Weights of a small GPT-style language model, trained from scratch on English Wikipedia: width 320, a variant of Adam for these matrices.
MLP neurons of a small language model. Each row is named by its layer, matrix (down: output weights) and neuron, and shows model dimensions 0-255. Each number is 128 + 32 x the weight over its row's rms, rounded and kept within 0 to 255. Numbers have three digits each. A neuron's up and down rows have the sign that makes its largest values positive.
After each neuron's rows, "raises" lists the tokens whose logits its output raises most directly, leaving later layers aside.

L6.down374:158176138111210116119164153083151099147139136120221074130096147163097116163182117062154131145148149079088132122129122127122125084146106153088172183104126116155158147177126087115128173117082175143070202111088136143118140103123106137157154084098132139171117195165095150097099112177110107131124159150135106132142170172101055139158092140126148199107137140166201112108111162120062139177137128144106141110166107106096148153115138167127076169112154159100140139175090143102081147116132158155138108100137122194151095098166125166107152133130073148184190135173149138106116108098139081059110135084117143143182088093137160170057151141132079137055115163143174153064077127113163134132099126172104144145106114111135125103148117109149137146047161140204113157072123150122099173111147146
raises: "aged", "age", "amine", "ator", "riff"

L9.down42:142135133136130148122074132121122102096083122121130118148044112104145138105184100144107115100134198147087153117128112151083172101133205141103095165128110079160139117119104131097205146152116207146099127152143086131146095147134184069175157118098150076114139145130140121093135081080068083110133116119095161167197069168141118129162150125174105116100163123171120153140065117177145150105099201164134179144195140112128173134096113113194090107102139108095197169129146130104135125129153159140114053175111108084164141115137161087119115153155125153170147157109161119148160078089069116168080162123054117099146121133214127139120139058192138133133109120090111073056165150162139146171157146153105145105117130160139146108134152103123186145149151133098079104161138172127112148136144161
raises: " Azerbaijan", " Romanian", " Timur", " Ș", " Ottoman"

L11.down62:157107116128142103168172187105084179107140189171138169142163148176077108080149122155103145115117127115124117155095061160153155200164101101108085138097139124169189152133116147199099120112146145092117129120099131202139149139130134166115097055195114055057151132122074140125106157106109126172139131175099147098112124138102175117129108137118113091139159172082155076078168152162117177091117126142109143120135060107125115179156132105105129124088112168143139115156100174117075111123122111101128111097069170100143115118154103110124089123158111149078160096013087104157128166203114098114105090053153083139148202219119117159164188139117174108095096148130165155141100156127137172122092132100153092149120134128166110133166160147053116102065132104162180119081075147111047160128113110
raises: "t", "ting", "tle", "ted", "tal"

L2.down437:101086102094131103164112134105126141106124099096137191130102070125087113111152081115119112171121152145113146151132061108162114153149168117220113129147139123118148144082065144093083109103123107115080128084127181135052140139111164196144083182131116137097148168094115139150093126170130111136139128132147169115116134120172075090112166124146143185117105157126123128105127096090131162126081127090174128086129128108136108051135136122140146118146207146165141102131132119169131114166146115118164120174096178059111180173161042098140142057136110164099075120113151134161112110080095119089169134169123113132182107172126131127141099106189110107215097096125118204141135114141122104119134080117120161108093115108097154097171174122139056121159149128116187066130129218094108113116172132
raises: "s", "y", "et", "e", "i"

L3.down208:116177141128054123165155150157148070138135094101155087157128137092128115121080141073108116114107154117136117061055176126150158085143103128132062182075171082175117145104073069105190131144166127149105150128155089042060178110165140108117116121111118095083094104106155112090111051081137128127110164171122118119141160155140118167147136087132111065161145097150137149162130143123086129161115116177121087173191162083145147079139117116105149154111130134133114144177169110134159099108128041067137125110130118073125124138128136097147112092122109098119064146114068136130121115169076163152090148110188251141160124148115158183141099139107179150179133156117098132112110101118087111088096152122087080098180085117179133100125046129102123181041133126123108097112164094173122180084089128
raises: "ks", "coming", "king", "hu", "k"

L9.down504:086093169116046088126123151164103168150102099146113126067107127144141120123138123076135144177137102103141139118142118140119079058134179174145175087099107138088169155099172068094101119134183113144090074122102129185116160143137110073092165126109162113102084178123115110121144175175104086110090100119140101083100134102097141172143137092152171160119139149164104130127138080098107192157165110103135130149194173107031157119138130123149160159104123073147188121096127161031115110140166180092169187126133137095122136157115134114157112147142096166161094092095113149165104121056143186118176163107116179106118108146174105125187112135160105154147119150153083078149122122108161096171096145082139107138148169168115119167092142139081171150019128130124171147148139132102161172086090160
raises: "ang", "i", "ung", "e", "ng"

L3.down318:171079086147129163151131163166139119112181055086088120153147126132167168175151147139137153127135084147154150121136152154154113123104138163129090107070150143117145076133055199113145131150120159128136154147144124162115132153106169142177151149153122120075175136113115152117135114155101135132176131081122132117095146157161046076144119243158061154115132141119142169127136103127108106133132146112145120148158125191128123104135119112128062112127130098110134137125131125149092133107145163098118123219127140121116072151063145140098083088173177063148081142109120158122087152195069200118111121107125143172104096126138076132077140114139167161132190154099126151100104140143143163113093149158123156140111062162132067169150101154093086191237112165133055124109097101201122078101128079
raises: "–19", "–2010", "-19", "–2022", "-09"

L11.down225:152118175072093126166133166106154122154113127116083161106127135177177127120109127107137098175131120142095171100120087175145120098089134130097148109122104052097141092138167162138144109158124141150127100146153168097116172108148145162173081125122092128159143170148103109110107106100103075139141079147068166112132085083177116109163138140078116109157187154065114107093148086086106119112057144163109115121111144135165174116171136096129128146119174168101133103170097111092087087103131187109141114124106143150109138185152057089142133058138095175155130170083122117126134122135155118161145150084120151115167168149118121116125132148205119077127162122113093181127086088098159132101144130183126176115072097104214105109138137127131196184185126117163104115096038146093059149154149143
raises: "s", "dwelling", "ical", "ile", "ial"

L2.down57:104085099124100206126105107135127164139120133065085130165146118165119170106063150134174154111111157186113143138130141106076137149126146113147089137141140130129154191149135144187080099155176133140070087141110087139147112165161149135122101120155111125094158094125136092144134108134083157101172081143095141107140070154054106146048124128137120139114108197110062146129073130074140130099118102186135086155150153160103062157119144092151151119111110092110112131138113114074094117132174154125172096155122161112156101158073113150123117146116125148137079154139107135112125144174130113098136103133140163105180076162081008112073134177094148083154085145147163156152142139159125140164110101174172119144139127166117154110152079145152120124249160131122064222112146112161147082126131151
raises: "th", "00", " |", "29", "–19"

L9.down506:103141146166070197099126125159133168110111121118144133151121122160140162087119160071132165204094156117082158186198087133068156134184137161159152156190094099089124145140118149154092095124164139102127119078111135088091141149111123086126135134139159112159116207087108084125118125125099133134121087153110131157129137125131156067114158120136171148143117090124096116139104120193108155205074132111198093138056142098137170084142094118125104159106069134130157147129136114093092162130141092121149124112121116144200115110136128115147082161155146126096101176141151124151108164113115176116119091121107126067159112158156176173070131140146127090129181128100137080135188182140212109138180101090134108106153082197076167124187129147068058095015093166117153107165109113103143117082153169
raises: "ème", "ão", "é", "è", "lé"